{
  "norm": "rmsnorm",
  "norm_eps": 1e-05,
  "rope_theta": 10000.0,
  "tie_word_embeddings": false,
  "init": "uniform",
  "init_std_up": 0.0285,
  "optimizer": "muon_variant",
  "max_grad_norm": 1.0,
  "warmup_steps": 200,
  "final_lr_fraction": 0.05,
  "batch_tokens": [65536, 131072]
}
MLP neurons of a small language model. Each row is named by its layer, matrix (gate and up: input weights; down: output weights) and neuron, and shows model dimensions 48-111. Each number is 128 + 32 x the weight over its row's rms, rounded and kept within 0 to 255. A neuron's up and down rows have the sign that makes its largest values positive.
After each neuron's rows, "fires on" lists the tokens most often at its 100 highest values on Wikipedia text that the model never trained on; "fires in" lists the words (lower case) most often at its 100 highest values on Wikipedia text that the model never trained on.

L2.gate415 [ 88 105 102 116  93  94  88 159 106 120  99 150  82 115 202 155 123 110 132 170 101 177 172 138 112 118 146 139 128 148 121 116 113 155  87 111 109 158 124  93 188  51  62 128 129 177 196  62 153 126 143 150  87 157 118 142  95 109 117 161 123 110 163  85]
L2.up415 [132 169 132 121 145 134 143 136 151 103 137 133  28 198 143 103 120 106 151 125  73 166 115 156  90 148 170 149 120 107 110 166 116 185  95  66 153  77 180 133 174  86 125 132  90 192 157 127 121 170 153 120 121 121 100 136 127 105 112 151  99  70 172 132]
L2.down415 [148 181 196 101 116 106  87 137 175 145 120 140 211 192 147 151 152 153 134  94 136 129 133 112 154 130 105 154 136 140 137 123  77 181 114 220 163 135 115 120 107 141 130  96  81 153 103 166 145  90 102 158 115 183  89 104 182 147  96 130 152 140 120 126]
fires on: " days", " minutes", ", United States", " hours", " UTC", " weeks"
fires in: "days", "states", "minutes", "hours", "utc"

L3.gate532 [157 194 132 152 141 170  79 131  95 202 171 115 132 145 147 139 129 137  90  73 137 125 108 139 106 130 167  89  97 176 153  88 147 157 116 130 113 121 129 105 102 163 175 108 103 149 132 104 102  80 146 168 153 130 119  92 151 130 137 120  94 112 134 106]
L3.up532 [153 146 171 145 151 185 157 132  83 178 127  77 143 102  92 110 115  96 116 135 168 117 119 151 110  77  98 106 143 126 179 126 127 104 108 118 114 177  98 140 149  79  67 104 148 195 133 130  99 104 122 169 117 151 118 128 144 106 146 126  94 136  85 115]
L3.down532 [120 113 182 102 175  95 138 159  69  46 138  96 120 113 120 160 163 129 117 171 165 103  95  69 122 114  96 156 150 139 130 113  94 110 158  53 109 169 100 147 150  97 156  75 131  67 124 170 138 154 135 138 142 135 153  74 159 134 133 116  98 112 120 174]
fires on: " University", "ast", "ag", " College", " University of"
fires in: "university", "college", "eagle", "of", "ast", "anastasios"

L2.gate552 [109 163 208 159 115 108 109 165 147  79 100 129 106  96 102 125  67 108 146 106 110 119 183 176 199  75 150  98 160 106 137 109 134 110 171 114 133  82 122 122 102 196 161 178 108 149 147  90 118  93 159 140 152 104 115 129 155 107 164 148 159 132 202 125]
L2.up552 [157 155 126 102 138  99 179 146 127  97 101 145 126 130 142 164 108 137 121 140  56  22 182 124 206  93 139 153 207  81 187 134 153 173 176 152 137 169 141 120  81 136 144  90  88 127 168 115  72 115 154  94 138 163 137  78 101 122  84 165 165 143 150 153]
L2.down552 [131 164 169  81 138 117 174 166 121 105  92  77 153 167 115 185 102 127 174  97  97  57 129 162 148  65 170 154  88 158 104 111 129 151 164 140 110  78 122  93 113 168  90 110 124 144 157  97  93 145 115 116 110 157 105 101 106 117 138 126 141 104 183 154]
fires on: "11", "10", "12", "13", "ike"
fires in: "11", "10", "12", "13"

L3.gate81 [125 145 119 130 110 123  67 162  99 118 167 178 153  57 116  94  72  94  88  96 137 161 167 114 162 131  76 137 152 139 149 156  99 166 121 192 116 125 143 169  21 194 137  81 146 123  68 132  99  99 140  61 150 128 166 152 128 144 131 166 116  96 155 141]
L3.up81 [ 85  82 133 134 152 110 142 127  84 134 134 163  74  82 110  93  85  62  92  91 106 160 160 137 146 129 131 128 119 136 114 173  98 144  83 156 112 130 171  90 120 146 111  96 110 110  65  79 112 106 121  97 144  88  71 126 111 136 123 121 101 106 140  91]
L3.down81 [ 90 145  89 155 151  60 116  85 116 124 175 182 103  99 167  95 112 152  92  89 141 113 188 151 112 139 120 153 140 149  69  86 120 108 157 129 154 107 131  80 103 130  81  87  99  96  66 110 103 129 128 114 118  62 113  77 142 182 192 105 121  84  90  82]
fires on: " most", "est", " largest", " highest", " only"
fires in: "most", "largest", "highest", "only", "top", "first"

L7.gate671 [106 131  74 147 132 105  82 159 141 140  78  72 146 137 177 196 115 157 120 143 138 144 134  67  83 172 134 123 104 161 136 133  94 127 115 146  77 163 131  86 139 104 127 151 172 131 121 132 100 173 136 113 139 124 116  95 121 155 149 145 155 140 147 164]
L7.up671 [159 190 131 162 137  94 112 106 150 122 135 138  71 153 163 145 117 166 113 133 107  86 210 119  59 130 146 132  48 126 158 113 113 105  94 129 157  97 131 178 155 110 157 162 129  95  99 135 174  98 121 114 126  84 134 154 114  99 132 116 101 125 144 123]
L7.down671 [154 169 138 118 146 143 106 140 109  91 113  38  98 104 243  83 145  86 134 132  99 114 164 113 135 113 119  91 126 100 142  65 115 158 149 159 161 151 115 109 161 147 112 166 147  92 140 101 150 127  82 133 130  78 153 145 105  59 103 163 154 116 150  84]
fires on: " West", " South", " North", " East", "est"
fires in: "west", "south", "east", "north", "of", "southeast"

L3.gate134 [127 177  94 127 101 101 161 123 128 123 186 169 139 126 159 156 117 122 137 115 100 105 214 107  94 140 171 164 102 151  43  90 106 109 175 175 113 105 161 165 119 116 108 165 113 120  75 152  95  96 150 161 118 136 113 140  66  93 101 114 221 138  66 116]
L3.up134 [116 158 114  66 159 145 164 150 113 123 108 141 177 134 139 129 101 100 146 157 162 143 139  66  85 165 149 185  66 135 152  98 147 115 139 136 115 136  92 140 158  93 139 149 114  85 122 158  80  93 169  71 136 167 127 109  44 130 130 158  75 205 124 101]
L3.down134 [ 98 116 159 124  76 145 153 146 134 168 163 135 183 117 164 133 144 168 112 103 111 137 160 116 106 191 124 143 157 177 113 142 181 173 139  88 176 133 239 157 138 141 154 125 130  97 119  98 111 129 133 125 118 143 121 134 141 155 156 131 134  93 120 100]
fires on: " is a", " more", " was a", "ain", " a", "press"
fires in: "a", "more", "not", "in"

L3.gate139 [199 146 157 102 113 143 100 139 178 123 132 124 101 110 172 196 172  76 125 154 144  62  78 153 153 145 111 160 114 153  93 116 121 115 186 135  71  89 162  77  90  87 163  93 170  71 113  99 140 146  62 111 103 136 160 156 137 144 168 108 158 174 119 110]
L3.up139 [118  83 146 123 171 145  88  65 174 199 138 125  74 109 138 157 160 142 106 183 131 118 131 127  63 119 128 149 146 118 101  62 100 176 139 108 128 122 101 187 127 197 128 123 154  90 139 110 161 147  77 102 164 144  98 107 163 174 207 157  28 103 150 148]
L3.down139 [148 132 115 144 131 150 158 105 196 134 169 151  76 140 108 106  96 139 131 147 104  93 140  98 132 148 165 148 127  93 145 123 103  86 187 139 189 122  98 135 127 120 118 152 118 147 132  58 226 114 127 154 128  96 148 181 185 151 151 100 162 109 126 108]
fires on: "'s", " its", " Its"
fires in: "s", "its"

L6.gate204 [130  84 144 163  96 141 163 108 161 148  98 172 126  50 145 145 114 107 155  82  96  78 139 131 110 104 104 148 138 170 114 108 129  69 118  95  92 127 125 163 122 168 137 124 137  91 128  90 143 125 122  88 102 104  78 136 104 146  78 127 140 119 151  74]
L6.up204 [115  95 166 114  73  87 139 130 100 147  81 123 180 127 103 102  93 144 150 128  98 110 143 106 101 104 124 156 126 174 172 124  66  97 146  65  98 122 106 163 137 127 125 124 108 133 137 151 168 176 146 158 104 155 150  76 122 203 128 136 125  80  80 138]
L6.down204 [147 113  86  98  89 194 107 125 127 116 114 123 132 130 235 129 163 117 163 114 103 122 168 201 142 130 143 168 158 146 120 136 133 146  67 111 127 144 147 107 127 170  80 126 144  96 106 170 122 133  90 123 151 149  95 138 140 163 115 116 128 117 106 138]
fires on: " with", " of", " at", "ing", " to", " attended"
fires in: "with", "at", "of", "to", "defeating"

L2.gate175 [133 125 108 180 138 102 106 180 150  49 184 166 147  93 157 123 126 110 117 117 107 147 158 127 129 104 132 195 166  93 133 123  68 176 175 190  67 134 145 190 180 175 205 140  81 143 102 157 146 137 182 145 165 132 137 146 169 184  87 195 139 144 132 139]
L2.up175 [151  81  82  96 172  73 156 117 165  66 129 124 150 131 133 107  95 144 109 101 123 173 100 109 170  52 136 174 154 101 101 101  72 120 135 120 106 113  70  93 118 144 124 210 147 147 111  93 101 120 182 114 142 152 167 137 151 164 115 105 172 178 137 123]
L2.down175 [119 107  86 105 195 163 130 154 173  98 136  93 101 171 205 163 142 119 142 103  87 201 141  28  28  98 142 167 213 126 161 108 133 158 149 119 159 139 134 132  98 105 202 165 128 176 128 144 119 118 153  99  89 145  90 144 155 151 126  70 147  72 100 172]
fires on: " season", " games", " Series", " game", " championship", " division"
fires in: "season", "games", "series", "division", "game", "championship"

L7.gate218 [ 97 163 121 178 108 139 168  56 132 120 165 158 128 152 110 135 110 114 119 129 202 155 160  94  64 137 142 161 147 113 136 155 102 126  49 107 146  86 128 150 174 164 122 189 179  97 126 138  97 191 116 136 112 119 131 190  81 153 159 142  97 165 120 141]
L7.up218 [147 122 121 152 109 129 137 111  81 131 196 124  81 159 124 114  90 111  92  97 152 105  95 105 131 139 149 132 140 131 102 143  90 178  76  96 173  21 180 149 160 101 113 138 135 173 179 105 172 159 111 105 147 133 104 121 149 102 103  98 151 152  98 128]
L7.down218 [ 87 153 128 109 114 113 103 166 140 153  96 131 161 171  99 143 138 105 134 124 158 174 115 112 137 161  84  96  74 148 131 119 124 110  85  83 141  60 177 121  99 144 153 146  72 148 128 108  92 167 161  92  85 133  66  56  94 139  85 150 128 120  83 157]
fires on: " some", " not", " never", "ome", " there", " did not"
fires in: "some", "not", "never", "been", "there"

L7.gate515 [114 161 162  84 186 138 124 133  98  89  62 120 124 153 135 139 132  65 123 121 120 156 167  74 127 131 126 150 121 132 100 150 170  89 133 134  76 142 203 206 198 174  89  91 122  81 149 173 131 146 155 121 137 173  90 130 135  96 117 142  87 164 163 132]
L7.up515 [147 108 152 135 155  83 108 122 108 174 156 113 107 127 192 122 151  78  99  80 124  84 187  57  86 144 142 108 100 176 143  76 145 128 195 113  67 127 167 109 155 128 114  82 152 136 156 143 108 173  96  82  87 151 147 166  85  80 142 129 166 110  79 141]
L7.down515 [173 119  79  59 139 187 110 151 127 147 112 107 157 129 175  93 157 111 115  96 109 155 179 129 111 163  92 106 167 120 139 146 176 128 144 114 144 115 127 158 155 121 165 109 109 126 160 190 159  92  90  71 149 143 135 169 128 124 108 225 155 150 150 125]
fires on: " of", " one of", " on", " at", "ol", "s of"
fires in: "of", "at", "on"

L3.gate548 [133 115 111 139 112 143 113 153 131 176 135 105 114 131 147 191  74  74 153 135 131 108 219  80 146 199 105 125 144 144  67 153 180  88 131 152 186 100 210  98 147  96 143 120 162 144 140 123 187 131 104 180 166 160  83 161 129 125 116  96 130 145 151 121]
L3.up548 [113 120  95 109 131 187 142 121 103 167 171 157 175 123 124 111 102 155  68  59 116 103 137 176 129 132 151 142 139 155 129  75 162  99 142 153 100 111 106 118 129 124 108 141 169 125 158 113  74 183  90  62 143 144 126 112 176 147  73 151 178 153 165 138]
L3.down548 [131  81  90 134  96 184 134 108  86 118 174 179 139  90  98 135  96 165 111 123 138  74 175  93 171 129 138 142 103 129 116 172 171 111  84 182 181 116 148 120 149 175 132 137 137 148 115  84 143 131 133 117  86 146 133 181 160 125 135 138 126 133 183 124]
fires on: " would", " did not", " not", " will"
fires in: "not", "would", "t", "will", "might", "never"

L3.gate173 [153  98 119 147 143 110 149 141 136 172 127  68 113  64 133 155 138 137 103 117 185  93  86 106 139  91 131 112 127 162  91  70 165 104  81 132 117 115 156 138  58 122 159 154  78 121 190 129 115  81 126  79 125 125 127 148  96 111 118  98  54 160 164 121]
L3.up173 [142 134  78 145 118  69  63 113 170 133 115 115 147 104 129 112 159 121 130  83 172  84 137 125 103 149  90 143 149 105 118 164 214 141 120 143 143 138 135 173  53 135 113 128 101  82 195 136 105  75 139 141 107 106 130  89 145 111 171 128 168 170  76 112]
L3.down173 [ 83 110 151  65 154 159 136 167  86 142 126 116 132 133 143 118 162 154 177 110 117 155 141 203 102 145 138  80 147  99 134 102 114  77 138 162 153 161 143 154 116 115 109 121 158 106  97 143 130 133 104 146 107 104 184  92 199 116 179 127 149 152 109 138]
fires on: " he", "He", ", he", " He", " He was", " he was"
fires in: "he", "was"

L3.gate303 [153 121 150 123 175 112 124 121 136 186 132 140 140 149 192 144 146  98  88 189 172  90 130 194 108 147 113 167  99 170  97 109 146 117 145 146 158 142 156  93  91 104 106 203 117 113 147 169 154  87 141 135 122 185 115 216 112 130 137 124  83 134 168  94]
L3.up303 [137  96 129  93 121 134 247 165 128 131 118 104 112 132  74 154 128 152  83 142 151 103 141 114 116 137 121 149 126 129 150 174 169 141 170 149 142  81 120 104 127 151 169  96  90  98 158 101 104 154 146 143 150 181 177 143 113 152 188 116 156 120 127 137]
L3.down303 [128 102 132 108 143 117 142 138 141 102 163  81 128 123 137 172 150 150 107 106 127 130 150 134 111 131 157 106  43 119 133 153 161 135 139 108 158 106 118 116 111  90 143 118 162 180 119 124 165  43 113  70 111 113 168 146 118 136 124 130 145 133 111 131]
fires on: " is", " was", "65", " are", "61"
fires in: "is", "was", "65", "are", "61"

L3.gate530 [119 120 113  97 115  81 172 157 146 126 153 100 162 123 109 145  75 134 152 115 112 165 112 153 142 145 135  95 160 123 115 153  92 131 115 139 146 130  82 120 191 115 111  70  91 117 156 121 115  94  68 147 130 172  62 127  82 119 136 144 106 176 142 146]
L3.up530 [125  95 165  78 150 114 148 111 146 161 154  75  43  77  84 150 118  71 137  63 131 150  98 116 188  85  97 143  91 165 189 141 116 105 115  78 166  71 150 137 127 117 146 134 146 132 153 188  59  51 177 140 150 111 153  89  80 143 189 133 147 124 150 136]
L3.down530 [ 96 115  93 117 151 101 186 174  95  95  28 106 136 171 148 181 145 171 122 118 110 113 157 147 162 134  82 146 184 138 112 168 177 161 111 168 102 124  81 107 103 135 136 116 106 179 126 119 143  81 139 149  93 138 107  78 140 123 140 169 130 142 106 124]
fires on: " that", " life", " was released", " how", " death", " was born"
fires in: "that", "life", "released", "how", "death", "born"

L2.gate15 [ 67 131 118 155 124 111  96 123  72 109 116 108  65 120 135  75 110 105  71  64 118  73  86 101 153 124 175 141  82 112 114 158 113 170 151 123 156 121  94 111  78 141 144 163 164  96  52 111 127 124 106 141 112  67 203 159 201 105 108 102  81  92 120 112]
L2.up15 [147 135 119 195  98 155 143 124 137 148  78 130 102 154 131 117 106 132 100 156 123 125 199 181 169 160 128  68 131 131 153 136 148 163 127 116 148 137 115 131  93  91 139 115 107  77 128  88 145 192  52 126 182 157 175 100 206 141 106 132  65 181 129 168]
L2.down15 [177 146 112 142  85 146 141 128  64 159  78 121 171 106 151 191 133 115 132 211 104 125 137  86 120 150 165 125  91 152 172 142  98 127 151  48 153 109  78 142 150 120 119 119 131  55 106 109 116 148 197 115 122 145 115  68 116 125  93 121 169 155  87 148]
fires on: " their", " its", " had", " have", "ically", " it"
fires in: "its", "their", "had", "have", "it"

L3.gate508 [ 81 164 214  87 116 156 159  73 151 130 115 131 116 107  75  90 146 170 101 126 116 115 114 133 147  57 130 133  51 125 144 128 113 127 120  58  94 104 102  99 137 124 141 161 187 148 100  78 167  96 115 127 153  75 149 105 100 113 102 110 117 116  85  92]
L3.up508 [103 175 156 133 132 146  82 139 159  95 114 166 163 153 160 168 120 131 172 135 148  86 138 167 157 109 206  94 149  87 131 157 126 133 125 190 115 169 122 170 135 115  32  81 133 183 157 162 151  91 186 134 189 168  74 124  84 161  97 113 143 155 138 117]
L3.down508 [142 135 174 157 143 121 113 143 196 172   0 189  93 144 173 116  86 149 119 120  90  99 120  86 130 159 137 133  98 152 189 157 174 135 123 126 220 101 149  91  98  91 142  97 114 115 204 135 149  54 113 109 157 147 144 136 128 118 129 104 137  49  83 133]
fires on: " and ", " and", ", and ", "h", ") and", " while"
fires in: "and", "while", "mohawk", "in"

L6.gate388 [105 123  83 132 179 132 137 125 100  84 142 118 161 196 179 182 142 103 179 135 103 135 158 154 121 169  94  98 187 129 112 108 143  93 159  88 128 162 163 160 120  88 165 172 122 138 112 130 106 166 127 142  75 128 142 169 128 133  93 119 101 171 159  99]
L6.up388 [155 169 125 113 109 129 175 166 125 103 175 152 198 116 121 103  81  84 155 140 126 114  96 167 158 127 129 100 142 132 118 159 128 133 114 116 145  98  98 103 131 192 160  84 147 179 169 147 157 111 164 114 139 149 130 163 117 136  93 157  45 159 117 124]
L6.down388 [118 166 157  99 100  99  90 153 132 164  88  80 140  96 166  95 140 167  86  60 106 112  91 128 190 168 173 120  99 127 149 106 164  81 166 151  79  72 133 127 168 141 111 168 159 167 125 128 126  62 108 114 140 122  95  95 114 141  70 133 137 135 155 159]
fires on: " for", " a", " to", "ire", " for a", "ip"
fires in: "a", "for", "to"

L3.gate458 [163 123 151 142 122 122 129 167 171 146 150 124  63 109  86 212  57  66 148 121  96 141  90 121 167  75 124  99 127 132 204 108 171 136 115 123  83 150  68 105  97  72 134 165 107 108  94 171 134 114 147 166 110  80 173 159 116 131 137 115 148  67 143  64]
L3.up458 [167 121 128 174 166 152 163 154 129 129 160 114 147  87  99 177 110  69 161  86 106 162 133 185 172 196 136 137 157 108 189 111 160 126  88 140 171 205  93 128 127 198 152 102  95 131 169 159 119 143  66  87  91 158 123 106 144 144 134 147  63 112 141 147]
L3.down458 [170 145 147 138 110 125 100 148  86 140 119  99 198  76 108 169 103  68 140 104 118 123 147 186  93 124 106  91 159 120 110 114 189 154  78 129 171 144 155 167 111 152 133 172  43 121 182 159 135 129 100  74 109 111  97 118 187 153 134 126 112  89 126 136]
fires on: ", a", ") is a", " is a", ") is an", " was a", " an"
fires in: "a", "an"

L2.gate438 [173 124 130 137 123  79 114 168 131 127 165 138 110 126 149 114 151 111 149  95 180  68 178 171 136 131 144 209  81 135 206 116  95 187 162 206 188 158 122 162 209  95  60 138  98 111 109  77 131 151 172 183 123 147 152 140  53 127  21  92 107 134  88 123]
L2.up438 [ 89 174 165 134  73  94 122 132 174 132 109  83 167 160 144 170 135 139 114  79 164 120 166 148 143  88  95 150 109 136 191 165 116 153 174 157 193 136 140 117 198  83  98 111 112  84 155  70 162 144 134 137 147 101 144  94 111 144 133 124 152 120 117  89]
L2.down438 [ 96 165 115 108  72 123 168 178 122 143  51 118  96 121 175 142 161 197 172 100 152 102 109 119 124 118  90 135 144  96 168 133 122 157 177 151 223 123 116 126  97 150 176  94 132 135 147 125 187  96  99  95  78  90 148 163 173 168  85 113 160 125 126 129]
fires on: "ed a", " a", " had a", " own", " new"
fires in: "a", "new", "own", "short"

L7.gate342 [169 197  43 130 125 163 185 218 112 159 163 152 134 127 179 117 112 133 111 112 173 189 128 145 153  81  62 164 120 159 148 164 131 149 148  93 124  83 119 129 102 109 120 149 129 105 136 150 101 103 132 158 132 144 119 134 146 152 141  96 134 110 114  74]
L7.up342 [112 192 124  85 109 147  86  99  48 102 184 105 119 144 184 107 114  83 142 107 154  97 150 131 114 106 181  97 133 152 101 140 155 101 135 172 100  89 127 110 210 141 152 147  82 107 115 108 129  97 147 169 171  99 167  98 132 164 184 156 127 154 162 117]
L7.down342 [111 136 110 138 112 108 110 130  97 132 107 142 126 144 115 111 138 111 124 123 126 177 195 139 101 147 159  74 108 128 131 156 117  96 186 167 119 120 113 170 148  88 180 117  66 186 167 185  96 129 180  95  91 142  70 142  64 166 114 118 129 149 172 104]
fires on: " a", " b", " pr", " have a"
fires in: "a", "bonds"

L2.gate103 [ 82 103 122 118 139 110 151 148  64  56 132 174 134 161 189 118 138 110 150 137 169 122 133 150 200 133 113 106 118 143 155 103 105 158 165 137  74 142 114 127 153 103  66 125  93  93 103 145 144 124 117 171 135 141 126 161 173 125  82 163 142 177 106 111]
L2.up103 [120  73 129 124 170 167 131 136 150  96 134 162 109 166 140 103 144 144 119 149 166 155 149 132 141 140 102 157 181 102 103  65 186 109 122 116  64 157  89 115 187  92 166 146 131 124 125 115 152 109 165  87 148 104 137  99 189 119  99 159 108  60 127 103]
L2.down103 [ 98 123 138  41 188 111 151 149 116 124  85 189 135 175 179 136 166 143 148  77 127 133 119 150 191 127 129 172 195 120 163 101 139 113 121 103  46 148 167 121 148 119 139 163 200 132 140 133 122 119 152 121 125 156  83 144 128 103  75 148  98 202 111 132]
fires on: "On", " On", " At", "At", " along"
fires in: "on", "at", "following", "along", "close", "reached"

L2.gate209 [147 108 129 128 129 172 136 192  73 113 191 129 154 145  69 145  78 143 102  98 111 152 110 147 112 131 129 164 162 114  77 168 143  65 154  83 118  91  68 165 135 130 189 208 124  97 156 121 147  86 176 132 100  52 112  87 170 114 140 136 164  88 184 139]
L2.up209 [ 72 151 127 174  82 122  75 109 142 124 144 117 115 143  80 138 105 191 124 196 102  80 151 101 161 142 107 146 132 108  71 157 155 189 123 109 206  76 152 141 130 134 154 185 123 119 137 143 110 170 143 127 175  99  79 124 123 140 164 177  41 101 148 105]
L2.down209 [ 90 176 150 140  71 175 118 123  97 171  81 151 124 149 146 188 138 139 151 143 147 107 166 166 103 147 114 188 102 149 107  97 100 127 100 109 180 111 125 146 162  78 172 195 137 170 165 110 119 101 120 112 161 115 119 108 135 133  88  63 122 128 147 115]
fires on: " | W ", "°N ", "″N ", "orn", " | L ", " was born"
fires in: "n", "w", "born", "l", "s"

L6.gate480 [152 126 144 121 111 181 165 130 197 127  91 110 116 112 126 131 138 148 144 130 132  77 146 110 181 107  89 126 111 146 158 126 151 127 105 131 141 123 107 173 134 144 132  69 107 164 208 142 177 119 135 144 166 124 139 147  84  96 128  75 181 148 154  70]
L6.up480 [ 93 117 105 162 123 202 134 135 113 133 100 112 115 214 116 138  95 156 155 160 123  57 148 144 162  77  67  87 108 195 139 159 147  96 104 186 175 150 205 146  96 182 217 147 146 130 159 168 211  94 160 119 132 174  77 109  98  94  80 148 115 101 123  52]
L6.down480 [138 180  68 123  93 141 120 128 127 103 177 157 116 163 118 143 126 121  94 128 119  79  48 141 128 104 133 117 106  87  99 122  51 100  78  73 115 110  95 128 113 128 146 138 143 188 144 126 172 114 173 146 131 155 147 151 132 171 138 100 110 135 162 129]
fires on: ", and", " and", " and the"
fires in: "and", "the"